python train.py --hidden_act="gelu" --norm_eps=1e-05 --qk_norm=false --max_steps=13124
MLP neurons of a small language model. Each row is named by its layer, matrix (down: output weights) and neuron, and shows model dimensions 64-159. Each number is 128 + 32 x the weight over its row's rms, rounded and kept within 0 to 255.
A block is one neuron, or neurons of one layer that tend to fire together. After each block is what it responds to, as a language model described it from the Wikipedia text at the highest values.

L11.down699 [146 122 101 125 121 101 168 100 156 125 104 153 117 150 112  75 154 129 143 152 137  80 165 143 123 137 108 102 154 110 139 114  41 127 117 172 150 119  40 164  92 151  96 132 114 159 102 152 158 143 191 126  77 152 103 178 184 147  82 140 110 134 140 107 118 189 117 162 115  89  68 186 146 119  47 103 170 101 140 170 164 116 105 139 126 133 118 151 165 143 151 114 140 112 115  89]
Description: Noun-phrase modifier tokens. Adjectives, determiners or word-final pieces completing a modifier right before its head noun in technical prose, e.g. critical exponent, Geopolitical considerations, harmful effects.

L11.down670 [145 164 119 114 198  81 224 129 152 123  78 118 148 140 119 118 118 172 113 139 114 133 160 134  79 116 134 149 163 106 153 141 201 131 123 150  85 163 160 149 115 101 113 137 145  86 129 113 133  81  78 150  75 163  97  57 116 135 187  85 112 124 151  95  98 114 140 107 147 103 134 108 170  70 160 127  71 171 154  92 139 120 118  80  76 109 166  91 128 135  57  80 126  94 125 164]
Description: Mid-word subword fragments. Short word-piece tokens inside a longer word, after its first fragment, such as inter-se-ction, ins-c-ribed, pro-hi-bit, rail-ro-ad.

L3.down85 [134 151  98 110  87 148 106 139  96 136  58 132 130 160 143 191  87 124 161 108 105 178 178 100 134 149 187  80 144  97 154 140 197 178 133 118  96 108  90 139 147 156 100 118  94 151 112 139 143 119 116  79 103 122 108 136 141  83 116 115 103 111 121 103 138 122  48  83 160 175 145  97 133 134 129 136 133 129 124  95 169 133 117 116  78 114 153 143 136  69 106 146  84  92 130 114]
L3.down117 [118 132 110 118 135 108 122 103 109 151  98 166  67 174 165 153 138 149 135 157 143 155 180 107 122 178 158 144 100 130 142 210 144 148 165 129 127  97 150  88 141 161 162 111 150 129 121 122 159 149 161 156  80 182  78 122  72 117 135 182  97  84 116 123 105 135 152 143  96 150 181  86 196 139  55  54 105 108 132 155 143 133 153 150 133  86  96 153 131 123 104 186 119 137 134 155]
L3.down425 [ 97 133 148 133 122  66 154 155 116  81 131 117 160 137 120 111 153 143 176 139  85 136 170 165  54 116 129 132  72 145 140 157 137 132 120 113 134 102 172 154 122 102 173 168 124 129 161 111 190 162  76 110 105 122 129 121 130 117 132 101  99 145 136  68 140 115  88 109 118 125 115  79 178  97  56 115 128 108 154 116 157 137 120 124 202 160 186 134 132 199 141 135 176 141 108 144]
L3.down571 [119 100 106 129  78 138  89 130  90 105 104 140 127 170 100 151 154  96 116 127 158 168 169  73 130 148 215 146 136 116 176 151 164 158 155  96  74 137  96 131 165 165 141  76 125 168 149 159  95 103 149 107 137 150 102 110 157  55 121 170 103  73 192 121 140 113  92 140 111 137  98 135 133  91 116 126 151 130 134  97  83 122 168 103 108 148 150 132 169  69 116 132 123  96 150 153]
L3.down779 [191 127  92  91  85 108 134 111 128 114  53 150 164  60  77 152 144 153 100 135 137 122 165 163 168 149 139 131 130 116 112 137 105 183 147 169 156 120 189 133 153 123  73  82 109 153 136 144 146  92 200 135 117  77 110 167 118 170 131 157 122  62  96 140 136 113 146 131 176  88  80 111 160 100 107 138 103 133 147  99 137 119 102 105 142 157 136 134 163 112  98 138  66 111 147 167]
L3.down822 [207 158 156  85 162  95  87 144 101  64 110 124 171 121 102 118 119 139  81 100 143 111  86 106 182 159 141 113  65 113  67 125 162 102 178 164  57 128 151 126 110 172 113  95 149  91 150 115  84 108 116  86  99  85 104 175  87 126  97 118 122 103 211 108 113 137 100 110 146 115 138  71 131 116  66 147 157 176 144 151 108 172 151 111 138 179  97 140 167 142 155 135  67 151 148 104]
L3.down940 [164 152 157 119 107 157  89 128 143 131  95 126 127  96  64 184 105 119 118  97  56 157 157 169 154 138 100 108  88 128 178  89  76 146 159 143 113 106  75 127 139 165  63  44  89 129 154 100 106 107 126 172 184 132  65 113 133  94  77 143  59 129 130 120  94 109  47 126 120 106 149  78 190 164 124 131 181 109 122 112 114 139 137 144 206 135 131 113 192 169 136 157 100 169 146 123]
L3.down988 [150  55  81 133 146 106 142  93 127  88 141 145 135 130 147 119 182 143 123 136 101 144 147 103 130 126 111 107 126 141 146  85  96 138 126 178 111 109 111 121 174 155 167 175 144 126 163 166 127 141  50 132 186 127 109 166 149 131 165 141 111 129 109  91  95 163 133 133 175 141  77 131 144 113  93 151 136 167 170 112  97 151 138  84 211  98 118 128 151 120 147 131 135 100  68 139]
Description: Past participle endings. Past-participle endings (-d, -ed) completing passive verbs after was/were/be, as in stored, fired, protected, often followed by by/in.

L2.down22 [122 138 128 169 130 156 101 114 163 119 161 100 153 100 138 136  60 143 118 119  74  93 184 133 182 115  92  95 105 118 143 192 129 203 130 118  94 166  95 108 110 112 132  85 114  75 126  99 141  99 129 191 117 154 119 118 136 133 113  65 175 173 149 106 106 182 170 152 163 104  69 121 133 103 140 139 120  66 161  81 146 186 149 101  79 136  61 149  64 183 109 149 106 110 107 158]
L2.down89 [138  98 102 104 165 129  88 148 171 132 139 112 108 132  98 122 113 156 150 115 140 137 181 139 148 144 166 130 108 147 154 135 111 168 158 114 146 108 100  69 144  90 127 143  87  71 142  93  94  93  98 114 121 140 163 120  73  85 151  85 178  88 137  37 128 148  95  78 154 150 193 135 138 142 136 130 144 100  71 143 118 150 123  74 174 144 161 159 128 133 130 156 106 119 157 154]
L2.down129 [132 108 105 130 222 137 174 154 152 171 133 121  93 111 165 202 167  92 122 171 138 144 135 118 159 170 134 120 138 134  94  70 157 166 130 150  84 172 183  81  95 102  99 153 106 176 140 118 172 142 126 153 103 162  69 128  65 160 139 160 132 104 102  79  99 174 134 138 117 141 115 132 145 123 114 122 144 116 119  86 172 140  89 159  90 103 133 149 155 129 142  88 114  85 153 118]
L2.down409 [ 97 178 115 133 115 215  83  61 144 130 108 150 116 141  74 159  95 113 183  88 187 171 157 108 100 129 119 116 149 113  72 145  76  94 118 124 107 141  88 110 144 143 150 122 102 110 104 125 120 121 159  73  54 111 168 126 155 114 115 117 126 122 140 114  93  86  76 109 112 242 170 121 151 180 131 190 136 148 139 160 138 143 162  64 180  92 150 154 125 144 117 138  97  85 137 106]
L2.down470 [ 91 158 113 146 156 146 175  90 181  32 169 136 109 136 136 125 154 124 111 197 154 128 176  97 142  95 118 130 194  74 144 133 136 173 117 141 153 134 169 152 159 101  59 152 182 175 106 111 168 143 142 117  91 137 110  72  68 141 108 155 178 120  58  95  91 160 114 158 129 165 117 188  65 146  98 150 125 104 107 163 114  95  73  88 166 143  95 169 117 153 145 106 163 103 150 125]
L2.down505 [180  90 104 147 155 114 194 134 125 120 107 118  74 170 150 131  75 201 166 135 153 159 131  77 158 128 140 138  95 127 111 186 126  80 122 187 129  89 141 160 108 132 110 124  96 134 103  61 143 153 120 111  90 131  87 132 176 176  64 184  79 115 116 169 128 176 158 142  95 130  90 130  43 137 114  87  90 139 110 176 156 117 115 161  93 111 158 121  75  81 187  56 137 181 119 152]
L2.down921 [139  57 143 134  94  85 159 158  66  96 138 103  75 154  75 121 109 115 167 106 103  46 117 189 143 105  96 162  96  92  84 108 140 150 142 188 110 109  97 128 106 162  93  70 144 114 135  98 115 137 193 168 131 153 123 137 125 132 172 132  72 109 151 142 111  89 118 114  95 140 179 137 116 178 125 190 175  70 154 166  64 111 126 166 182 160 103  82 154 171  90 137 176 192 126 138]
L2.down997 [155  92 110 114  89 109 130 122 108 116  98  73 148 173 114 136 107 152 136 135  93  97 159 121 135 119 135 143 118 118 138 119 135 162  94 119  56 133 144 177 134 140 159 113 180 160 141 116 179 149 103 179 127 115 189 177 150 120 174 161 166 137  94 140  51 115 134 192 178 105 114 173 114 174 134  96 109 121 101 230 141 162 156 172 108 127  68  52 108 147 168 165 149 102 116 155]
Description: Word-final suffix pieces. Final subword pieces that complete a word split into fragments, such as -on in acquisition, -ance in significance, -ty in Safety.

L2.down51 [108  93 144 100 138 136 172 199 160 176 132 161 127 125 102 110 133 117 152 152 182 153 170 109  89 120 111 111 105 136 135 167 115 155 199 131  95 131 203  88 197  96 111 161 145 151 113 142 153 142 128 100 133 137 114 126 133  63 195 109  87  96  90 150 100 174 126 145 109 183 203  89 112 154 166 148 137 142 129 100 130  91 156  73 107 147 180 111 170 114 181  87 139 117 101 126]
L2.down131 [108 125 102 103  81 166 168 156 124 147 115 100 148 124  91 102 142 156 148  89 111 147 123 113  83 126 167 128 178 111 163 161 151 183 126  94 161 122 141 186 138 119 115 108 107 181  56 180  92 114  74 150 147 172 101 128 144  87 135 175 107 112  77  83 179 161  78  87 149 208 158 145 105  69  65 139 113 152 124 128 123 146  88  89 180  99 146 110 184 134 172 161 100 113 137 183]
L2.down265 [132 156 136 102  62 105  95 134 121 112 147  90 133 119 162 209 132 164 132 123 118 104  47 130 150 121 125  76  92 149 123 107 118 157 153  51 138 122  96 165  96 175 129 101 114  87 128 123 154 116 123 117 137 194 107 108 106 185 120 141 122 114 124 186 172 117 121 168 128  82  98 154 145 156 100  38 152 115  95 110 140 175  71 137  94 151 149  76 161 156 167 156 158 167 125  92]
L2.down508 [ 94 105 134 185 103 188 162  68 147 131 105 140  98 122 165 132 151 169  98 139  92 106 154  96 156 103 111 119 107  83 201 168 152 137  75 168 122  93 125 131 135 111  91 102 173 131  92 108 151  89 192 171  91 146 145 115 113 178 120 147 155  55  71 111 187 129 139 142 188 146  87 130 164 165 127 141 190 129 199 191 162 162  85 123  49 113 192  72 108  93 138 130 173 118 153 184]
L2.down578 [131 147  71 114  96 109 222 110 110 142  84  90 165  87 119 102 103 115 106 178 146 133 109 102 115  74 134 146 172 150 137 160 152 144  89  79 151 151 134 166 140 113 120 121  98 135 172 145 165  92 117 168 186 128 100  78 188 128 170 140 159 129 110 111 189 169 116 137 122 134 158  76 204  76 134 128 107  83 178 104 103 101 114 105 167 124 142  89 132 111 142 142  97  83 107 125]
L2.down677 [ 95  90  95 126  74 102 217 158 193 124 132 110 169 112 104 105 142 128 133 103 114  56 208 121 138 139 155 106 155 159 147 141 115 139 104 118  68 111 118 114 190 117 139 103 164 100 124 161 114 145  86 163 188 123 135 140 194  61 114 161 115 119 151 181 151 138 164 152  99 153 136  90 150 141 141 142 112  96 174 158 156 154 172 122 127 157 176 123 168 130 107 169 141  74 118 113]
L2.down731 [106 117 158 131 161 115 149  72 170  74  73 142 135 120  68  74 178  98 143 111 127 108 141 108 141 110 160 113 123  83 114 161 202 154 167 149  59  91 103 107 117 140 123 136 172 164 132 130 139 155 211 130 156  86 117  56 132  67 130 169 102 127 100 108 141 123 127 184 128 142 197 135  58 112 168 118 152 113 167 124 123 132 135 147  96 168 131 129 144 168 149 174 161 114 138 189]
L2.down990 [119 134  71 114  84 143  98 164  96 140  82 113 126 124  61 168 105  37 139  67 168 182 154 141 144  94 149  94 139 125 120 159 109 167 161 161 141 127  99 134 168 219 153 117  88 141 165 121 128 127 183 135  89 137 101 139 131 113 145 172 118  85 107  68 148 143 118  82 122 112  94 145 141 108 183 130 149 147 174 123 110 116 143 101 145 103 145 137 193 125 122 114 142  59 205 161]
Description: Past-tense -d suffix. The final "d" added to verb stems ending in e to form past tenses or participles (experience-d, value-d, charge-d), plus other word-completing pieces such as place, af and over.

L3.down51 [168 125 193 106  93 126 146 137 147 152 150  95 116  99  95 105 150 154 116 194 161 140  86 140 118  89 171 125 173 127 135 189 108  88 120 218 138 118 145 127 157 111 137 122  79 147 116 140 127  75  89  76 132 198 208 175  93 155 124 169  80 117 135 186 107 130 164 129 140 148 122 126  63 136 112 136 136 131 135  80  94 175 118  55 118 100 138 106 155 190  86 127 215 162 113 130]
L3.down222 [137 117 130 118 130 134 133 206 103 215 147 106 127 125 146 153 120 126 125  82 158 155 152 120  84 107  92 167  55  88 138 147 101 113 203 143 109 162 118 183 143 218 100 125  86 129 153 160  29  86 129 116 134 100 165 121 153 133  76 188 127  71 147 128 124 107 107 100  87 188 118 109  75  65  93 122 109 145  86 109 136  91 153 119 147 133 166 154 162 114 124 109 137  57  94 175]
L3.down272 [153 122 158 194 158  94 128 179 139  86 124 108 130  65 165 153  75 118 150  93 167  85 103 127 161 101 174 131 120  75 134 134 113 147  78 171  81 101 164 127 109 180  80 146 135 128  51 129 116  88 132 215 132 103  91 120 184 200 130 139 184  91 112  53  93 145 116 134 162 113 116 102 117 119 122 137 163  56 139 136 152 150 135 106 137 134 113 139 123 155 108 144 105  79 118 103]
L3.down277 [147 146  77  99 162 138 172 174 141 106 152 145 146  41  88 150 119 139 153 149 109 145 114  92  64 150 145 157  72  74  89 148 124 141 167 101 156 141  72 201 130 116 141  83 113 140 121  93 162 124 202 130 156 107 130 100  34  92 124 217 113 138 109  82 146 133  69 143 164 174 113 132 133 159 148 144 139 127 112  99  94  81 130 102 131 128 157 119 118 101 139 122  92 147 105 138]
L3.down369 [117 136 117 133 110 142  95  90 122  98  79 120  75 155 125 179 158 148 120 108 120 136 182  98 130  93 149 117  89 119 120  57 146 142 120 189 151 115 133 105 132 162 120 162 156 104 203 150  98 157  68  89  76 169 122 167  82 122 109  65  96  91 143 127 108 112  86  46 138 128 136  79 148  59 113 131 106 159 126 158 134 101  86 127 110 145 149 144 155 153  92 103 122 128 118  84]
L3.down379 [186  87 195 147 102 120  99 121 128 127 158  96 135  91 173 125  99 130 122 102 133 100 137 135 174  77 124 113  83 147 100  83  64 172 148 102 117 120 179 130 146 112  89 143 178 116 102 149 134 172 205 156 123 142 131 114 168 137 124 180 114  91  82  87 159 166 171 161 112 165 106 103 156 115 143  95 102  72 118 129 182 205 145 148 114 117  84  95  65 118 165 148 152  67  75 108]
L3.down857 [168  96 121 161 145 152 197 119  87 119 109 157  95 140 191 138 127 159 120 132 162 144 129 139 169 127 129 101 136 108 100 131 127  97 128 124 150 143 124 140  94 100 132 156  74 117 130 155 107 120 121 143 146  56 138  55 177 118 109 173 106 124 121 162 113 173 133 116 129 173 158 128 106 118  73 138 102 174 119 119  98 155 107 120 161  87  83 145 138 173 170 120 136 151 100 113]
L3.down984 [149 101 140 144 111 113 107 150 144  99  69 115 115  84  74  87 148 150 121 177 123 130  85 126 113 117 149 145 162  63 117 126 120 109  93 148 111 173 113 144 107 124 114  81 188  96 124 167 147 148 105 113 151 126 155 161 111 129 133 126 128 166 166 103 180 159 136 140 124 136 118 107  91 106  88 119  80 123 137 166 139 147 182 121 168 173 113 146 112 151 126  81 194 136  80 131]
Description: Word-final suffix pieces. Last sub-word piece that completes a split word, most often "y" in nouns like photography, bibliography, philosophy, also -al, -ion, -ings.

L3.down25 [ 86 163 210 154 135 145 131 170  87 177 118 101 146 108 214 118 118  99 152 161 164  81 122 104 130 129 156 138  95  71 113 127 104 122 138 139 122 102 125 122  73  80 129 157 150 111 102 158 154 129 161 140 117 132 117  62 152 128  69 144  97 110 125 161 125 207 132 181 188 147 172 162 131 177 160  98 153 179  82  96 125 171 160 128 109 111  94 106 171 122  82  78 167 152 159 130]
L3.down139 [101 144 193 146 138 102 164 148 114 104  93 183 146 108 138 107 143 155  91  82 154 132  76 158 103 189  88 125 150  84  70  69 104  84 126 143 128 168 162 182 125 139 142 141 127 198 154  98 133 129  96  95 187 136  81 113  90 126 180  84  98 136 104 125 127 132  91  68 151 147 126  78 200 150 118 143 165 144 109 182 149 118 135 114 106 115 117 171 183 161 163  64  92 193 150 149]
L3.down192 [116 175 144 109 131 115  97 145 171 141 116 158 127 158 167  60 137 146 136 155 120 140  96 129 156 203  69 155 135 180 151 150 100  78  90 115 121 115 127 162 114 132  62 140 159 181 162 154  75 145 105  96 177 121 119 210 155 188  99 143  54 158 180 162 117  99 112  93 129 176 118 201 145 128 117 164 136 205 106  97 109 131 137 105 147 117 115 117 134  55 142 134 167  99  95 136]
L3.down241 [160  87 131 114  98 141  93  68  41 176 137 163 117 133 192 142 131 149 138 118  83 163 106 113 123 115 114  86 116 190 203 151 100  76  72  81 160  97 123 165 113 136 109 103 125 181 133 121 155 139 181  95 131 131 120 132 185 171  91 107 133 171 111 168 135 163  96  47 109 148  75 134 150  98 117 162 141 126 111 117 134 139  86  61 115 107 182 150 124 207 121 184 166 121  90 175]
L3.down404 [112  98 143 184 165 105 149 119 144  95  83 150 116 159 102 107  43  93 191 110 146 186  64  93 115 112 180 125 123 174 112 142 160 121 111 141  68 126 124  86 140 147 132  78 143 107 137  99 111  66  66 156 128 164 154 155  71  80  85 113  75 110  51 158 131  59 121 140 166 124 103 103 165 184 112 175  52 113 103 139  77 100 103 142  81 107 114 146 150 116 102 158  82 137 118 125]
L3.down438 [154 138 125 153 105 158 204 136 185 140  97  86 130 135 117  86 196 168 111 156 110  84 151  85  99  99 122 123 141 118 147 125 112 162 192 160 178 139 117 114 150 185  99 147  92 120 184 127 173 133  12 158 136 214  79 139  83 113 144 109 142 162 120  90  98  97 150 167 148 134 152  83  60  97  67 165 145  98 156  69 122 135 181  73 135 140 111 160 123  95  89 156  88 166 171 129]
L3.down470 [125 132 102  97 144  71 149 183  38 132  83  99  82  98  57 142 182 100 136 139 112  98 170 160  82 133 133 115 112 125  94 125  90 161 159 155 114 144 131 154  16  93 192 118 127 112 103 134 146 117 125 148 153 160  84 176 131 110 183 138 123  93 146 121 131 118 131  85 148 145  76 127 137 193  89  61 197 126 168 141 116  97 151 175 133  96 156 158 133 144 140  92 126 102 100 142]
L3.down716 [157 189 122 195 102 145 112 136 169 132 177 200 153 128 144  99 142 131 123 149 177 127 123 151 108 106 167 136 139 153 173  95 134  98 112  98  64 128 130 106 169 125 161 126 100  98 148 164  80 156 108  96 127 144 115 180 120 115 139 130 145 162  69 201  95 103 126 103 161 132 120  94 102 171 123 141  74 123 173  82 118  59 174 150 111 183  88  76  76  90 159 139 221  99 121 103]
Description: Word-final subword after "-i". Word-piece tokens that end a word whose previous piece ends in "i", mostly in names and foreign words, e.g. Jessi|e, Serhi|y, Monsi|eur.

L11.down275 [164  91 118 161 119 173 114 117 193 142 114 133  91 139 129 118 178 165 186 212 162 182 172  99 109 199 108 145  89 153 184 113 168 119 110  54  47 154  66 126  74 115 105 165 119 116 171 112 140 136 116 158 106 103  52 160  98 119 102 130 127 142 107  98 114 162 122 142 120 127 100 124  94 100 137 171 109 147  91 203 162 143 100  67 127 151 146 138 136 145 134  87 120 156 122 131]
Description: Mid-word pieces, heading equals. Fires on interior pieces of words split into several tokens (fami-lia-r, dep-lo-yed, en-jo-yed) and on the first closing = after wiki section headings.

L3.down206 [152 114 145 133 114 140 150 114  84 129 135  83 121 133 136 124 112 168 133 194 128 141 113 168 109 139 100 105 102  76 160 187 186  87 138 128  71  86  72 147  99 134 142  74 145 117 170 143 138 141  72 129  81 114 159  65 122 133 148 109  99 137 145 192 122  96  65 108 162 123 132 200  95 149  98 183 180 166 197 100 171  94 139  87  98  99 136 158 128 179 112 113 139 148 183 108]
L3.down481 [118 123 152 162 101 144 178 194 142 133 137 122 123 131 123  83  80 144 163 130 144  68 115 105 133 157 135  92 117 178 175 187 149 117 142 151 129 126  78 198 103 120 148  60 157  86 174 118 129 150 146 143 122 154  89  71  89 135 131 164 148 136 121  97 113  96 130 127 145 128 126 107 132 139 149 161 133 116 131 108 169 171 171 123  86 152 116 113 141 224  88 125  71 122  41 173]
L3.down542 [102 164 161  68 147 184 134 192 155 106 176 143  85 111 195 111 125 161 127 144 175 180 164 152 140 101 151 149 147  98 146 118 150 138 105 105  91 114 120 124 191 101 151 141 136 142 123  60 116 132 198 146  70 209 118 133 155 180 158 120  93 109  80 132 132 131 173 114  97 150 144 143 131 128 117  74  81 135 117 148 157  91 165  96  95 194 188 135 193 135  86  93 117 167 176 130]
L3.down741 [137 124 148  91  92 112 176 170 164 142 132 161 119 114 165 127 136 126 114 160 193 115  99 140 174  95 133 100 131 141 137 102  95 164 139 153 141 137 141 149 108  99 132 153  65 113 148 101 163 116  50  79 115 136 106 114 132 151 133  57 107 123 146 153 200  75 134  98  99 145 163 145 174 162 106 207 124 101 164 118 118 147 146 103 123  91 117 206 108 139  75 159  84  95  65 102]
L3.down776 [236 133 124 129  78 126 135 142  67 133 149 166 163 130 141 121 178 113 158  93 151 185 154 124 133 140 178 151 145  94 127 113  98 174 119  67 130 152  78  76 113 163 113 111 173 116 109 113  72 128 126 125 106 179  71  95 118 102 125 100 209 129 166  60 112  81 130 104  98 188 105 168 131 101 164 120 111 103 129  99 159 101 147 162 172 138  85 123 137  81  97  95 180 154 173  70]
L3.down944 [106  77 179 133 129  96 141 159 137 146 135 122  62 130 133 110 157 132 107 116 165  96 129  87 114 162 136 119 113 179 159  99 146  50 145 146 105 147 163 156 148 156 118  93 148 181 111 202 115 108  76 101 152 128 174 152 132 181 126 167 189 124 163  88 110 110 164  95  45 120  85 117 108  78 137 169 135 103 124  42  94 137 111 149 100 103 150 129 157 130 104 145 128 127 115  95]
L3.down951 [ 89 104 111 182 110 175 146 143 165 174 153 120 112 147 187 115 120  86 135 143 131 118 150 106 168 180 105  69 107 154 154 113 111  91 115 120  89 102 163 155  92  81 130 121 115 150 155 114 194 120  90 128 107 127 141 107  92 101 164 173  73 105 123 126 124 127 127 141 192 155 126 155  96 182 100 102  92 143 100 148 168  99  95  71 121 145 118 122 140 142  90  94 101 101 162 206]
L3.down999 [147 138 159 172  60 133 120 174 113 124  55 118  59 129 131 137 108 123  95 145  79 129 126 118 107 175 152 122  60 140 170  95  97 105 117 140 172  92 120 121  97 108 129 120  75  77 151 132 165 152  47 135 151 108  93 157 114 124  94  74 144 149 168 143 104 160 161 149 105 104 105 133 108 137 102 145 126 212  76 214  88 111  80 116 127 117 176  92 107 148 139 129 104 117 143 111]
Description: Mid-word consonant fragments. Short word-piece fragments inside words split into pieces, usually right after an s, such as des-c-ribed, Darms-ta-dt, Rzes-z-ut, mostly in foreign names.

L2.down130 [128  97 130 122 112 122 122 132 127 145  75  56  92 166 163 107 119 119 138 157 135 110 164 118 100 151  84 117 141  92 152 188 138 119 110  94 100 101 163 126 106 119  95 113 153  88 116 134  92 126 150 176  98  70 133 103 161 135 141 121  94 110 148 122 173 139 109  79 128 191 190 199 118 210 200 160 154 111 149 111 165 138 145 106  53 110 174 146 103 149 175 105 107 136  95 160]
L2.down304 [129 136 119 160 179 159 175  87 131 178  65 162 141 134 110  94 140 102 177  90  92  80 132 153 126 111 141 152 180 120 107 127 143 132 186 205 120 126  98 152 158 141 196 112 118 128 100 122 141 134 132 185 119 108  26  79  93 103 141 119 196 108  73  59 120 132 113 132 109 162 115 161 101  93 138  99 204  99 115 179 142 150  86 134 124 150 105 132  81  44 104  94 130 173 159 134]
L2.down335 [107 134 146 111 166 130  97  78 146  86  92 105 142 175  76 134  98 135  23 170 152 131 170 140 139 103 114  82 125 129 144 158 151 130 139 175 153 161 119 172 103  96 129 155 103 157 115 140 109 104 113 113 143 142 133 130 155 133 105  80 137 125 134 109 114 176 214 138 204 113 123  95 128 145 113 105 157  54 178 103  95 155 124 104  94 109 144 176 175 118 137 151 156 106 160 114]
L2.down338 [137 110 111 146  87  38 144 139 175 128  93 172 128 140 123 139 153 132  88 110 133 156 154 154 106 153  87 182 125 103 152  93 124 156 179 168 111 150 130 122 158 127  97 137 123 124 130 134 182 145 104 185 197 111 117 116 135 100 120 122 194 126 107 134  76  94  55 133 126 153 125 136 127 100 130  93 145 122  71 129 141 159 118  84 114 114 130 113 142  82 179 137  43 140 118 137]
L2.down457 [124 181 160 112 152  50 141 138 120 133 108 195  76 107  82 108 126  84  78 103  42  54 111 181 164 194 133 183 112  79 139 147 130  92 128 113  80 155 138 102 142 100 167 169 108  95 148 120 136 120  69  62  85 100 173 163  98 108  92 102  88 143  63 114  87 141 108 147 120 148 126 105 189 174  75 107 147 136  91  91  96 128 171  89 116 131 147 121 197  43 131 142 142 110 119 158]
L2.down543 [ 77 154 108 134 202 108 128 101 141 141 131 150  79 129 163 102  82 127 142 130 119 154  98  99 107 148 160 127  90 137 115 125 154 111 142 138 133  75 134 138 159  80 113 171 121 122 178 105 179 147 169 104  95 110 132 123  90  73 119 150 147 141 135 107  89  81  79 178 152 102 132 161 142 160 101  97 128  94 140 100 161 192 136 156  83 106 196 143  97 142 186 121 156 147 151 150]
L2.down629 [150  95  67 141 171 148 190 198 116 177 117 108 101 195 140 148 117  55 130 116 141 140 123  87 101 160 148 101 131 134  86 167 110  95 137 114 158 133 155 125  75 145 179 181 134 137 145 146 145 129 159 164 127 129 111 146 155 143 153 141 140 111 189 113 159 142  90  98 122 119 201 158 178 114 170  68 124 160  96 158 156  96 181 176 142 130 116 109  94 136 141 120  76 141  88 171]
L2.down822 [160 102 138 176 110 128 166 162 167 104  78 101 139  92 136 145  98 148 114  60 156  82 118 133 162 181 121 154 121 102  91 140  76 103 129 171  70 110 143 181  65 113 116 137  54 101 114  87 104 102  89 117  93 115 133 163  96 141 102 138  71  57 125 161 140 183 145  93  67  71 199 143 103 149 129  90 142 135  92 199 139 147 159  80 153 139 152  87 110 130 179 133  75 152 126 116]
Description: Word-final subword completions. Closing word pieces that complete a word split into several fragments, often names or rare words, e.g. herita-ge, Marria-ge, satelli-te, Kumamo-to.

L2.down73 [166 115  80  94 121 164 134 195  38  72  89  85 111 182 128 184 130 173 155 145 113 148 111 140 166 119 119 142 126 147 105 228 123  96 159  66 154 161 200  68 118 106 124 167 102 100 106  81 141 139  78 101 135  90  83 100 108 102 151 163 145 141 150 113 130 149 115 103 118 117  84 171 121 116 117 150 129  79 152 163 119  64 164 146  87 101 126  90 162 138  94 164 120 113 130 165]
L2.down176 [167  73 156 132 100 164 213 122 140 123  94 143 132 145 133 175 142 118 144 111 148 168 176 110 113 115 146 160 186 118 141  99 103 117 130  82 100 142 150 123 190 155 198  86 153  72  91 116 112 108 115 154 131 134  65 160 135 110  92  87 176 103 135 112 101 138 128 105 127 134  79 142 127 167 120 142 125 129 137 141 108 148 124 167 144  90  88 108 139 136 158 103 191 127 162 163]
L2.down210 [124 135 129 114  76 124 159 107 103 148  80 113 165 163 125 132  60 107 177  93 131 223 173 101 113 187 183 133  87  99 174 148 164 134 174  91 170 176 116  90 148  93 134 185 133 118 141 164 176 104  68 163 114 159 103 161 169  87 172 172 126 125  84 148  74 143 172 190 139 133 144 169 173 133 116 152  99 111  71 121 149  99 156  87  96 127 133 186 124 122 165 100 105 134 123 154]
L2.down326 [ 96 157  87 142 114  90 126 102  78 127  96 163 111 137  91 140 130 159  98 153 176 132 111 111  90 179 111 160 179 101 142  83 203 123 155 116 118 134 131 114 120 163 128 180 132 151 148 179 114 108  72  85 176 107  92 123 154 152 109 131  88  69 115 134 107 157 142 155 114  73 120  77 136 166  85 147  93 127 150 123 109 151 178 140  85  86  91 130 175 212 174 158  51 164 127 195]
L2.down736 [173 135 124  72 123 167 132 100  86 129  77 124 173  66 117 167 171  27  62 139 112 127  95 145 177  90  81 139 115  98 133  59  83  88 190 157 103 144 181 129 120  54 152  43 161  73 137 141 133 100  70 131 119 151 114  87 100 109 149 108 121 131 149 132 167 157 124  94 186 154  38 178 112 106 110 120 123 125  82  85 118 160 123 115  84 124  75 162 116 192 114 156  89 141 179 169]
L2.down825 [ 86 109 113 132 161 103 196 124 128 160  78 155 113 160 173 127  93 177 149 144  79 130 155 113 122 106 143 142 130 104 187 137 147 129  97 155  93 131 209 148 100 118 140 177 121 122 112 154 146 154  89 138  91 104 180  82 111  56 130 120 113 147 119 160 131  80 143 147  80  97 139 106 134  79 159 149 165 156 143 156 151 111 135 146 171 123 158 154 109 101 134  87 176 114  65 148]
L2.down983 [131 125 136 103 142  96  99 111 108 112  79 107 149 129 125 214 131 137 144 116 158 122 152  59 153 152 116 143 185 204 131 130 114 173 152  74 115 154 116  87 150 120 135 162 126 131 137 153 124 206  17 154  85  99  57 129 109 203 110  88 135 167 114 142 116 171 124 123 119 145 109  67 149 120  96  84 117 147 132 160 112 140 109 125 136 174 165 149 142 127 122 151 154 142 116 135]
L2.down994 [138 132 119 106 108  53 146 158 135 182  96 150 126 121 183 161 107 136 129  76 167 114 127 153 122 134 114 164 149 162 126 154 149 154 131 142 126 158 133  92 180 161 146 136  74 122  92 152  78 132 134  90 214 107 160 103 182 116  87 135 119 152  62 176 158 152 139  67  63 153 110  73 129  82 135 160  70 135  79 147 148  86 152 167 153 152  72 116  72  88 100 135  90 146  33 107]
Description: Mid-word after s-ending piece. Word-piece tokens in the middle of a word, mostly right after a piece ending in s, such as Sonens-he-in, Corks-c-rew, corros-ion, Dinules-c-u, often in foreign names.